Part of a small language model's weights.
Size: vocabulary 1024, 15.5M parameters.
Architecture: rotary positions, biases on query, key and value, normalized queries and keys.
MLP neurons of a small language model. Each row is named by its layer, matrix (down: output weights) and neuron, and shows model dimensions 0-127. Each number is 50 + 10 x the weight over its row's rms, rounded and kept within 0 to 99. A neuron's up and down rows have the sign that makes its largest values positive.
A block is one neuron, or neurons of one layer that tend to fire together. After each block is what it responds to, as a language model described it from the Wikipedia text at the highest values.

L2.down115:32 54 55 59 53 53 36 38 48 41 58 48 49 44 38 44 47 55 62 52 41 53 62 36 49 50 45 71 30 56 47 47 49 51 60 42 51 53 54 48 26 48 50 49 55 36 31 69 49 45 54 48 53 34 47 46 54 60 52 53 35 57 55 47 38 50 52 59 40 34 49 54 72 37 65 66 61 56 51 52 39 60 53 58 48 36 37 50 51 55 34 50 42 48 44 55 60 40 50 38 32 55 57 53 41 54 62 51 64 59 70 36 61 46 42 36 36 47 52 50 48 63 40 44 43 48 53 47
L2.down142:54 52 51 38 52 68 30 61 60 69 49 49 55 50 50 59 39 61 51 64 53 44 45 35 43 51 50 53 58 25 54 55 47 60 54 53 22 43 55 47 51 47 54 54 61 47 57 44 35 51 42 35 52 38 52 37 48 50 52 51 37 34 47 45 66 42 47 49 46 54 62 55 45 22 68 36 55 57 39 55 55 61 44 30 55 53 56 50 46 48 48 43 49 38 43 50 54 58 40 53 60 54 42 45 42 42 59 56 32 40 43 56 47 44 49 44 55 69 46 58 61 55 51 57 36 52 59 61
L2.down149:68 42 51 35 42 65 59 38 42 47 71 52 58 42 46 47 50 48 55 30 68 54 60 49 51 43 63 51 41 45 65 60 45 60 51 47 41 53 59 44 47 48 42 52 32 42 49 51 53 52 60 63 49 50 68 35 33 48 57 42 47 55 62 44 42 40 52 59 50 53 55 54 40 50 59 57 59 38 48 43 41 56 65 43 67 56 32 62 45 26 65 64 54 30 56 59 53 48 60 55 57 39 57 53 52 29 25 61 29 53 39 62 50 39 59 57 64 42 63 74 60 65 51 61 54 57 53 40
L2.down174:48 53 53 75 48 59 47 61 67 74 55 63 44 67 63 48 43 53 55 52 38 42 57 53 52 56 57 40 44 72 57 53 37 48 41 52 44 55 43 68 57 39 25 55 46 57 62 52 57 39 36 50 44 50 50 42 58 38 47 57 72 69 53 55 50 60 57 48 42 56 32 47 53 54 55 38 45 50 60 66 60 21 58 58 50 37 42 52 68 43 52 58 70 40 58 57 38 50 50 41 44 56 67 47 40 34 41 63 41 53 55 52 69 39 41 57 45 50 73 45 60 49 56 51 49 34 49 44
L2.down192:48 52 50 57 53 55 30 59 60 51 61 47 58 63 41 51 42 47 57 40 47 46 45 57 50 46 53 62 72 36 45 44 52 45 50 58 31 40 60 54 42 51 44 26 48 38 57 62 59 49 50 50 60 31 52 31 71 46 71 61 59 64 68 55 45 40 65 47 52 53 56 41 57 50 39 44 66 70 61 61 57 37 46 51 60 54 46 53 43 36 47 52 62 69 33 64 45 48 55 36 64 58 60 51 34 50 51 40 61 55 42 40 57 54 63 52 40 28 58 32 30 63 44 51 43 45 45 64
L2.down206:49 47 42 50 49 64 50 61 64 56 46 50 42 62 44 57 63 67 64 47 44 37 45 50 41 53 61 60 45 32 38 48 74 41 59 64 52 42 58 60 34 18 54 57 35 55 60 57 40 43 53 61 61 49 59 61 54 52 41 57 70 59 66 56 45 48 46 52 28 46 26 43 60 55 49 52 52 38 63 51 44 71 54 58 58 48 47 46 44 56 35 49 39 59 35 63 47 56 65 50 56 66 43 55 45 51 32 58 48 47 46 36 64 42 60 62 33 49 38 62 50 39 64 36 59 61 47 68
L2.down223:38 59 41 70 47 57 37 42 43 65 59 48 47 57 46 58 58 57 58 55 37 46 49 60 44 51 56 47 37 50 50 46 44 55 71 55 47 43 34 34 73 51 43 60 62 50 55 56 58 68 74 61 58 43 46 54 28 69 50 32 32 58 47 54 45 40 43 51 53 61 47 48 46 42 35 49 46 53 50 38 76 52 69 52 59 55 50 60 44 51 68 52 39 60 39 43 61 52 50 46 69 37 54 57 47 46 53 53 71 53 35 44 45 50 54 51 43 39 61 63 39 66 55 48 46 53 64 60
L2.down277:65 51 37 44 54 29 53 43 42 39 67 36 40 60 43 48 48 54 52 49 55 84 37 54 64 59 57 35 27 57 54 38 61 55 55 49 66 46 51 49 47 43 51 62 70 49 41 57 66 62 62 49 39 45 39 57 61 74 50 70 42 38 47 50 49 59 56 57 43 72 51 38 57 53 48 64 65 38 62 45 49 40 45 56 77 57 48 65 60 38 29 54 48 50 54 38 56 50 60 53 51 46 45 49 47 52 39 25 47 43 61 43 60 45 51 53 39 45 48 50 64 53 45 36 44 55 61 51
L2.down354:61 44 56 57 53 49 53 36 55 34 58 46 47 50 71 34 67 43 52 53 39 66 33 61 48 42 43 69 69 55 44 42 40 55 51 52 46 48 40 44 61 48 55 51 66 35 53 58 48 59 55 51 51 56 56 50 33 35 43 47 47 49 54 46 62 53 53 65 53 36 58 56 34 55 52 52 58 46 44 41 48 53 56 44 54 45 53 35 57 34 42 38 50 59 46 59 61 63 22 62 56 48 54 52 44 37 55 44 37 47 41 51 45 50 60 75 35 34 62 39 37 39 50 48 54 51 49 55
L2.down396:49 46 51 47 56 56 37 53 57 37 43 57 45 64 42 49 44 67 47 61 33 40 39 66 30 41 33 54 42 51 69 50 57 53 69 52 58 48 53 39 58 26 51 38 41 53 48 48 46 43 64 60 50 53 39 40 32 51 38 58 70 32 58 52 38 31 50 47 41 44 39 44 62 63 50 55 67 64 57 43 49 60 55 41 69 61 54 53 54 50 45 48 40 41 38 52 39 61 45 37 56 44 36 60 51 44 36 29 62 52 51 42 52 27 37 32 53 33 57 55 39 62 50 44 54 43 47 52
L2.down421:61 54 54 57 50 57 52 65 59 56 29 48 37 21 33 46 41 49 52 43 52 58 58 43 51 52 63 45 55 41 40 46 34 58 50 42 50 41 52 45 56 48 56 28 45 49 55 42 45 44 46 40 44 46 66 66 50 77 35 49 51 44 52 46 53 42 45 39 52 41 75 57 61 40 45 75 49 66 54 52 41 45 59 51 48 37 48 47 56 47 56 49 40 60 56 31 48 31 45 53 39 68 43 54 50 55 39 48 49 42 58 54 53 34 51 53 46 40 43 54 47 59 27 39 34 45 67 73
L2.down492:40 47 58 69 56 66 49 50 34 46 50 49 61 57 52 65 55 47 48 44 62 44 56 44 45 45 64 53 59 51 45 65 65 41 64 41 69 48 40 42 30 49 63 40 57 60 47 50 76 41 60 42 60 55 50 40 42 54 40 52 46 52 48 50 56 71 40 66 39 59 41 27 56 60 44 47 56 52 59 37 27 41 72 54 50 49 38 45 53 47 49 45 74 54 58 36 45 57 69 38 47 62 41 45 26 35 43 38 40 62 49 56 33 45 38 65 54 49 51 46 65 70 45 59 46 33 41 62
L2.down512:64 53 72 61 40 64 58 46 55 46 49 54 53 46 69 40 47 58 72 50 39 69 38 35 50 60 50 48 52 59 50 40 44 31 53 50 49 51 47 44 51 53 63 66 50 58 48 50 47 47 52 64 44 40 39 50 61 62 42 57 42 49 56 43 62 40 55 58 53 39 51 56 49 37 58 59 60 45 63 38 42 39 63 39 62 41 35 54 57 67 60 72 56 49 62 46 49 31 33 62 45 62 55 43 46 59 51 59 29 38 47 34 39 37 47 41 41 59 51 46 62 43 48 67 52 62 66 63
L2.down537:66 44 48 34 46 68 62 39 53 53 49 41 51 52 46 62 65 31 60 48 67 49 67 52 43 49 40 46 54 27 56 49 70 44 52 44 51 34 74 45 48 37 38 45 54 32 55 58 66 44 48 36 41 37 58 57 58 56 57 44 40 19 39 35 46 52 39 34 49 37 51 45 43 56 42 48 43 62 31 46 53 43 46 39 36 48 52 39 56 51 46 57 44 54 57 42 34 58 40 52 41 51 41 52 70 58 52 41 48 58 49 58 58 49 39 65 37 46 48 65 43 66 51 47 39 56 57 52
L2.down631:53 40 53 64 29 56 45 61 59 60 61 61 77 33 50 71 50 37 57 53 47 43 51 55 69 69 42 47 70 63 50 20 45 58 54 47 61 45 47 38 52 57 59 46 35 33 53 53 41 45 40 40 58 47 44 34 49 48 66 58 32 55 48 27 63 51 63 48 61 51 66 55 39 53 58 61 67 53 50 51 41 56 64 55 64 59 41 46 54 37 59 57 38 52 35 50 53 59 48 53 61 40 42 41 64 57 46 54 58 38 49 56 49 39 47 38 58 45 69 48 59 53 39 65 51 46 33 40
L2.down699:56 60 49 55 35 73 56 61 42 40 49 63 39 42 57 53 52 52 32 59 64 51 41 44 73 46 43 60 49 56 41 64 44 48 33 67 55 43 39 56 33 28 48 35 43 46 48 48 46 41 57 45 47 62 42 50 43 57 50 57 50 37 56 51 37 37 50 59 48 52 59 40 37 37 53 68 57 46 58 33 55 40 76 39 52 58 41 55 54 47 45 50 43 65 31 47 45 39 48 37 47 52 36 23 42 49 37 31 54 46 51 59 61 43 53 41 54 50 59 43 47 51 45 52 52 55 45 62
Description: Mid-word letter fragments. Single-letter word pieces, mostly h and sometimes r, split inside words and names, as in wheel-h-ouse, Ne-h-a, Sop-h-ia, cur-r-ency.

L7.down61:66 54 52 55 43 50 62 65 58 41 56 51 55 49 42 72 60 40 36 47 49 23 58 45 45 65 49 49 44 64 58 62 20 68 62 40 57 40 60 36 28 51 49 53 31 47 66 46 53 40 58 50 51 38 38 64 37 56 49 62 64 30 43 47 61 60 59 63 37 47 37 55 52 32 52 52 60 60 45 51 46 60 44 61 39 45 43 71 66 50 50 54 60 47 57 58 47 41 74 44 47 65 66 43 47 61 41 52 47 77 57 52 45 53 43 31 60 47 67 60 48 65 42 59 42 50 35 52
Description: Mid-word fragments, esp. "ines" in Chinese. Second word-piece inside a capitalized word or name, strongest on "ines" in "Chinese", also "ing" (Bing, Singer, singles) and "h" (Jhund, posthumously).

L7.down41:45 64 60 51 47 54 49 49 46 44 50 48 44 39 49 55 44 41 55 40 69 54 46 43 65 35 52 57 54 30 53 43 65 61 48 74 44 50 36 44 50 48 69 35 49 59 43 71 34 54 57 72 39 60 37 47 49 62 36 48 45 52 49 49 40 36 54 60 65 64 57 50 59 59 43 48 31 67 49 26 49 62 56 45 75 50 58 55 55 54 55 38 49 36 51 35 51 61 59 37 45 45 58 39 51 46 45 37 44 34 48 42 55 58 50 61 69 44 41 31 41 52 46 42 41 58 41 50
Description: Mid-word completion fragments. Second or middle word pieces that continue a split common word, often "ad", as in b-ad, tr-ad-ition, th-ree, doub-le.

L6.down48:71 66 53 57 47 53 46 62 50 53 43 71 66 52 55 60 44 50 59 58 48 73 64 34 55 28 54 55 68 41 52 42 39 59 52 62 56 47 45 27 48 50 63 61 38 52 42 53 57 60 50 45 53 55 44 35 51 45 53 54 47 45 83 44 57 63 51 34 50 41 56 35 59 57 54 75 55 51 65 57 43 55 45 48 56 73 58 58 43 49 64 38 51 33 42 54 66 54 58 35 45 43 36 52 74 40 57 43 53 61 50 56 56 49 49 68 51 53 52 56 44 42 42 44 36 59 76 40
L6.down191:51 45 47 43 58 59 33 60 36 57 55 50 57 41 62 65 60 33 46 55 52 37 45 55 56 31 32 45 40 58 53 32 39 54 46 43 54 53 65 51 62 35 48 53 23 58 53 54 36 59 54 44 51 36 37 41 58 46 31 37 45 65 74 53 41 40 58 43 49 45 42 35 28 59 58 49 57 58 53 58 45 59 54 68 44 74 46 67 34 55 61 55 47 63 40 51 38 60 54 59 40 58 54 40 59 34 46 41 48 52 52 58 51 57 56 43 36 56 52 52 39 47 47 74 51 43 54 36
L6.down335:45 48 60 62 42 46 25 51 35 39 52 64 63 56 48 48 62 64 54 46 46 47 80 58 44 50 47 66 53 59 55 61 57 56 43 37 37 52 37 49 50 48 67 65 54 59 47 59 52 40 55 56 59 57 54 51 64 43 38 67 32 52 61 51 17 40 50 44 55 55 45 57 49 74 59 52 52 48 36 55 60 52 35 30 52 55 63 34 42 51 49 49 49 37 69 58 59 51 41 50 53 40 39 56 60 56 49 64 49 60 44 65 67 52 53 61 40 59 53 60 41 46 44 51 50 55 62 51
L6.down430:44 56 62 42 72 53 32 44 50 30 40 58 34 37 51 74 47 56 60 34 75 57 58 52 43 48 42 44 61 44 46 39 52 49 54 43 39 48 55 53 45 47 43 60 55 49 60 45 52 51 70 54 40 68 37 48 49 62 37 52 58 64 74 53 51 43 62 57 50 56 66 45 46 45 28 54 49 45 48 43 38 12 43 69 57 58 53 51 35 50 44 66 56 52 54 48 52 40 38 54 62 42 38 48 55 54 61 54 38 52 41 49 48 52 63 66 53 60 53 53 42 48 40 47 53 54 57 53
Description: Early fragments of split words. Short subword pieces at the start of a word split into odd fragments, most often " wh" opening while/which/whose (also H-is, st-r-essed, J-ac-ob).

L2.down40:39 45 48 52 54 50 42 36 65 51 58 63 47 58 47 60 59 50 49 49 38 64 51 46 35 58 46 57 63 46 39 55 44 52 51 52 41 47 47 47 50 54 59 35 54 46 45 25 46 57 51 43 38 44 36 52 40 62 48 45 53 48 68 64 51 53 54 47 57 48 53 52 36 48 71 49 50 43 40 32 29 56 62 66 35 51 57 46 34 35 40 46 48 51 50 52 66 59 71 47 53 47 41 63 53 46 50 53 41 49 47 43 49 66 50 33 41 55 54 65 54 33 33 35 32 38 46 50
L2.down87:45 44 60 59 44 41 65 41 50 54 43 52 53 42 45 62 45 43 41 53 47 47 56 44 62 68 31 54 66 56 49 40 54 55 45 51 51 30 45 37 34 52 53 40 52 49 35 55 46 36 42 42 46 51 56 36 67 63 33 62 55 53 34 44 50 53 38 48 48 42 44 48 50 45 27 63 63 71 47 34 57 37 38 76 48 60 39 42 53 53 54 59 61 54 37 66 50 46 59 32 62 46 49 43 57 52 59 34 28 37 44 40 43 45 62 45 32 52 33 43 34 65 52 32 29 36 51 45
L2.down93:56 41 49 52 32 43 44 46 66 43 59 53 47 54 52 70 41 37 63 43 42 45 55 44 58 59 57 56 55 49 39 48 46 45 49 56 55 46 61 60 44 65 45 56 55 44 47 40 37 33 48 37 48 38 27 44 37 48 55 67 38 37 42 62 54 56 62 55 50 46 42 33 64 42 37 40 64 32 32 40 21 71 49 53 45 62 48 47 38 57 58 51 53 47 54 62 29 49 64 58 39 47 55 45 26 52 49 44 38 48 44 57 55 52 24 45 58 48 43 47 61 34 63 52 58 24 49 35
L2.down102:63 51 56 37 50 48 37 41 59 38 64 50 50 50 52 65 47 28 52 30 45 52 70 56 61 42 47 54 51 56 29 56 61 53 39 50 59 44 57 57 41 53 60 45 59 43 55 58 44 51 59 55 39 57 56 49 48 42 52 53 35 55 39 50 54 55 42 58 41 50 53 54 44 49 48 36 69 25 41 58 31 53 47 40 61 49 54 61 56 45 56 66 43 40 46 57 50 60 43 44 34 49 76 68 26 42 42 41 50 52 63 58 45 45 50 57 67 61 39 49 70 55 54 64 61 52 56 42
L2.down112:59 38 62 64 33 41 55 51 51 43 50 71 57 52 61 51 70 43 72 68 43 44 42 57 49 62 56 53 33 41 60 47 44 66 48 50 51 54 54 66 57 44 63 45 54 41 47 53 50 57 61 54 41 68 50 42 48 33 60 51 46 43 24 43 57 67 65 54 49 54 32 49 53 50 51 37 46 56 59 63 39 22 36 42 45 45 53 40 44 58 43 61 53 45 55 60 49 50 50 39 57 68 54 61 45 32 46 46 49 57 57 65 60 56 59 50 45 56 24 41 52 64 31 43 64 43 53 49
L2.down156:60 46 46 35 41 54 55 41 55 33 54 57 66 40 54 59 34 52 44 43 48 51 45 45 45 66 38 57 54 37 63 42 34 52 54 44 38 44 66 56 43 50 56 46 49 65 55 54 32 60 39 35 60 61 49 52 46 69 57 52 41 62 33 52 53 74 43 41 38 62 52 18 60 48 54 65 46 47 43 18 59 50 39 45 59 51 36 47 60 46 60 48 43 57 45 40 53 50 52 45 45 48 49 40 68 33 47 48 35 49 41 53 68 58 50 71 49 29 63 49 46 39 50 34 38 43 36 45
L2.down232:56 29 44 51 41 46 35 46 51 44 41 49 35 42 54 38 35 46 35 43 46 56 57 54 47 55 42 62 67 42 52 78 58 51 48 40 60 56 49 42 48 64 36 75 47 47 44 52 40 35 38 54 55 50 35 45 56 35 46 41 67 67 61 53 51 40 48 67 68 65 49 49 50 60 61 56 53 44 55 48 51 55 44 49 54 55 52 45 51 62 67 49 49 46 52 56 55 61 40 51 48 69 32 46 53 34 58 47 51 60 44 54 59 57 49 45 56 35 61 69 52 46 76 55 57 43 35 54
L2.down256:49 40 52 59 48 60 68 53 53 42 38 22 38 52 48 51 45 46 59 57 38 59 53 36 70 49 35 37 47 53 49 50 47 37 58 41 42 54 48 48 48 62 65 57 66 37 69 52 40 41 68 40 58 51 57 52 56 47 55 57 62 57 65 34 38 56 47 53 29 56 39 68 52 79 65 43 67 63 39 56 57 42 56 44 40 61 69 49 38 53 57 69 53 36 43 51 81 75 43 46 67 53 48 60 47 50 52 44 33 43 42 51 39 40 61 57 53 45 50 55 27 47 70 48 57 63 44 55
L2.down325:43 56 50 34 45 56 53 41 64 44 61 50 43 54 62 41 51 48 41 60 42 42 46 62 80 51 47 35 47 59 54 36 43 79 45 50 45 76 49 42 57 58 57 53 64 45 44 54 22 50 39 59 39 66 42 44 43 62 43 37 61 46 38 63 63 48 33 52 61 64 40 44 30 44 47 48 70 57 35 40 54 47 44 36 49 49 42 50 53 55 53 55 60 37 56 45 44 56 27 36 52 38 45 52 31 50 67 59 55 45 64 53 39 51 56 53 34 20 69 47 32 35 23 47 47 49 34 28
L2.down456:69 63 60 49 55 36 56 40 63 43 38 57 62 40 30 51 50 60 52 53 49 41 38 61 54 61 50 45 50 32 48 68 41 64 47 57 49 35 69 43 51 44 56 31 53 44 41 58 44 48 45 57 53 57 74 61 49 73 53 59 41 43 48 50 43 39 64 43 65 38 45 49 61 59 32 39 41 51 44 50 42 27 33 49 49 62 48 58 69 47 55 56 50 63 55 45 61 31 52 45 59 52 45 59 60 49 54 70 55 52 35 64 51 46 71 48 45 44 46 46 53 59 34 60 59 61 53 49
L2.down529:53 32 75 62 45 53 39 39 67 45 65 36 46 57 31 52 59 36 53 69 64 44 57 19 61 61 47 44 37 75 65 75 52 54 52 58 67 39 54 66 60 52 47 35 53 44 47 51 52 52 60 56 48 51 47 42 39 67 54 48 60 54 66 51 57 53 55 38 48 38 52 40 52 42 46 49 33 65 60 49 48 51 43 55 44 62 49 43 71 44 33 63 54 54 32 42 29 35 53 46 44 51 39 72 52 60 37 62 51 35 44 35 52 37 57 59 40 29 42 59 64 52 47 38 60 63 50 67
L2.down612:54 50 53 71 59 46 62 60 58 61 47 43 46 45 44 55 40 62 42 49 55 46 51 51 55 74 48 43 29 44 45 54 54 48 35 48 54 41 49 43 40 55 54 60 54 49 40 35 53 49 40 53 40 53 68 39 44 49 61 45 50 40 42 37 32 31 40 44 43 42 64 50 36 34 41 57 52 31 48 40 40 67 67 64 60 43 36 49 53 66 29 51 30 54 34 27 45 49 47 49 45 50 58 55 41 54 46 60 35 58 38 61 53 59 39 38 56 50 39 49 46 36 37 50 61 55 36 50
L2.down620:35 43 56 45 56 41 41 64 53 52 54 45 36 53 47 49 47 55 40 43 59 40 41 44 51 55 49 36 47 39 61 50 39 59 59 50 53 45 41 40 36 54 38 50 48 44 52 35 54 59 41 45 39 42 49 50 65 64 46 47 64 45 54 31 43 31 69 46 45 50 53 62 60 39 52 66 40 49 40 55 38 47 36 51 50 19 48 64 36 45 61 47 50 54 35 47 45 47 57 21 57 47 62 45 39 49 65 62 54 58 56 65 66 46 62 52 47 53 59 49 58 19 35 47 55 59 32 48
L2.down643:32 38 48 46 49 57 36 52 40 61 42 60 45 49 49 45 41 38 63 52 56 41 34 65 48 60 52 58 41 51 45 42 58 59 36 67 50 64 44 50 57 45 47 64 57 54 32 48 56 48 58 44 60 55 75 36 59 42 43 54 55 30 63 51 63 68 42 36 45 52 45 39 46 76 31 54 52 59 50 66 36 51 39 46 46 47 57 49 46 57 53 41 50 75 57 35 45 54 66 53 57 52 49 59 57 52 52 43 54 59 39 61 67 57 57 54 68 60 58 28 39 34 54 45 48 51 62 55
L2.down667:41 32 29 57 44 41 50 31 37 57 56 53 49 35 38 39 55 55 22 47 42 57 38 49 51 56 51 68 56 62 53 55 58 64 50 70 50 37 63 50 48 60 56 71 34 57 51 39 57 49 44 48 43 48 68 41 59 51 40 45 44 58 54 47 52 37 50 52 59 41 46 63 45 56 52 43 41 43 41 37 52 70 48 55 35 53 47 59 51 36 59 51 51 79 46 48 41 55 34 57 61 62 36 58 60 36 41 53 48 48 45 43 52 53 57 61 51 31 64 50 66 52 48 40 34 54 34 64
L2.down703:58 55 62 34 40 49 38 46 63 59 50 42 37 63 62 56 42 31 57 50 44 56 62 52 44 43 46 38 46 68 50 61 41 54 56 64 58 66 44 52 41 55 47 46 34 48 61 41 43 63 53 39 37 52 46 45 40 57 58 69 40 58 50 55 60 75 55 50 38 57 45 53 49 36 36 48 49 42 47 56 45 47 55 41 33 54 53 46 33 43 47 44 55 45 53 47 50 61 57 33 49 33 31 54 47 55 68 54 45 51 60 51 49 41 58 65 66 42 42 59 58 49 55 46 45 30 33 59
Description: Mid-word "ad" fragment. The word piece "ad" inside longer words and names, like Leningr-ad, Bangl-ad-esh, Color-ad-o; also a capital " T" opening Ta-words (Tara, Target) and "ld" in held.

L6.down51:56 44 37 54 41 48 52 51 46 39 52 54 57 57 40 66 66 57 55 57 57 32 50 32 47 54 37 46 46 51 64 45 50 65 51 49 38 61 70 62 45 38 45 69 45 60 50 55 52 42 50 44 36 52 48 39 49 40 53 47 57 38 46 44 48 55 49 43 60 59 53 41 52 49 51 39 44 59 47 48 38 40 27 56 55 44 44 46 68 52 33 65 56 52 52 52 49 54 55 65 47 57 53 54 64 66 54 55 59 46 53 53 42 41 55 71 66 53 39 42 71 67 34 63 47 69 43 41
L6.down265:53 69 53 44 47 57 53 59 51 61 60 43 62 32 63 60 72 50 35 70 49 56 45 51 49 47 45 39 57 58 38 36 29 33 59 31 59 52 46 36 48 60 51 42 50 53 35 55 54 70 51 51 59 29 42 53 62 49 58 55 52 30 45 49 44 71 40 39 40 42 54 34 44 71 41 46 65 49 43 54 36 46 52 57 71 47 60 53 49 64 41 58 57 56 29 50 46 65 56 54 54 38 43 54 50 51 48 50 63 50 58 64 50 62 45 39 54 52 45 63 52 60 51 44 57 39 57 55
L6.down473:45 50 44 36 37 39 56 36 41 53 52 39 47 31 56 46 69 39 52 51 44 57 62 73 50 47 52 46 47 43 44 51 55 77 30 47 32 33 34 44 38 63 34 55 70 48 62 55 56 58 67 55 56 58 44 43 46 45 56 41 29 42 55 62 66 46 59 61 52 51 61 59 51 41 38 62 38 36 60 55 63 59 56 44 50 71 50 57 41 32 31 44 52 50 39 66 54 44 58 47 35 42 51 42 50 48 53 62 32 50 47 56 69 58 58 64 63 47 43 54 42 45 42 48 49 48 53 62
L6.down684:51 64 40 50 40 41 33 38 36 53 47 33 19 57 49 50 60 42 54 44 42 48 66 62 62 59 59 62 59 33 44 57 42 59 45 61 46 49 42 67 68 39 45 49 48 49 41 47 44 67 41 27 57 46 56 30 47 48 48 47 54 46 55 52 61 46 46 48 57 56 38 43 61 31 60 55 45 69 56 59 44 61 40 58 50 40 56 66 39 61 56 52 61 46 38 34 48 34 48 30 41 44 57 50 66 56 46 64 52 41 28 56 69 41 51 48 59 56 51 50 65 52 53 56 49 59 32 53
Description: Mid-word fragments, esp. "tr-ad". Mid-word word-piece fragments, strongest for "ad" after "tr" (traditional, traded, trademark), also steady, stadium, database, Archbishop.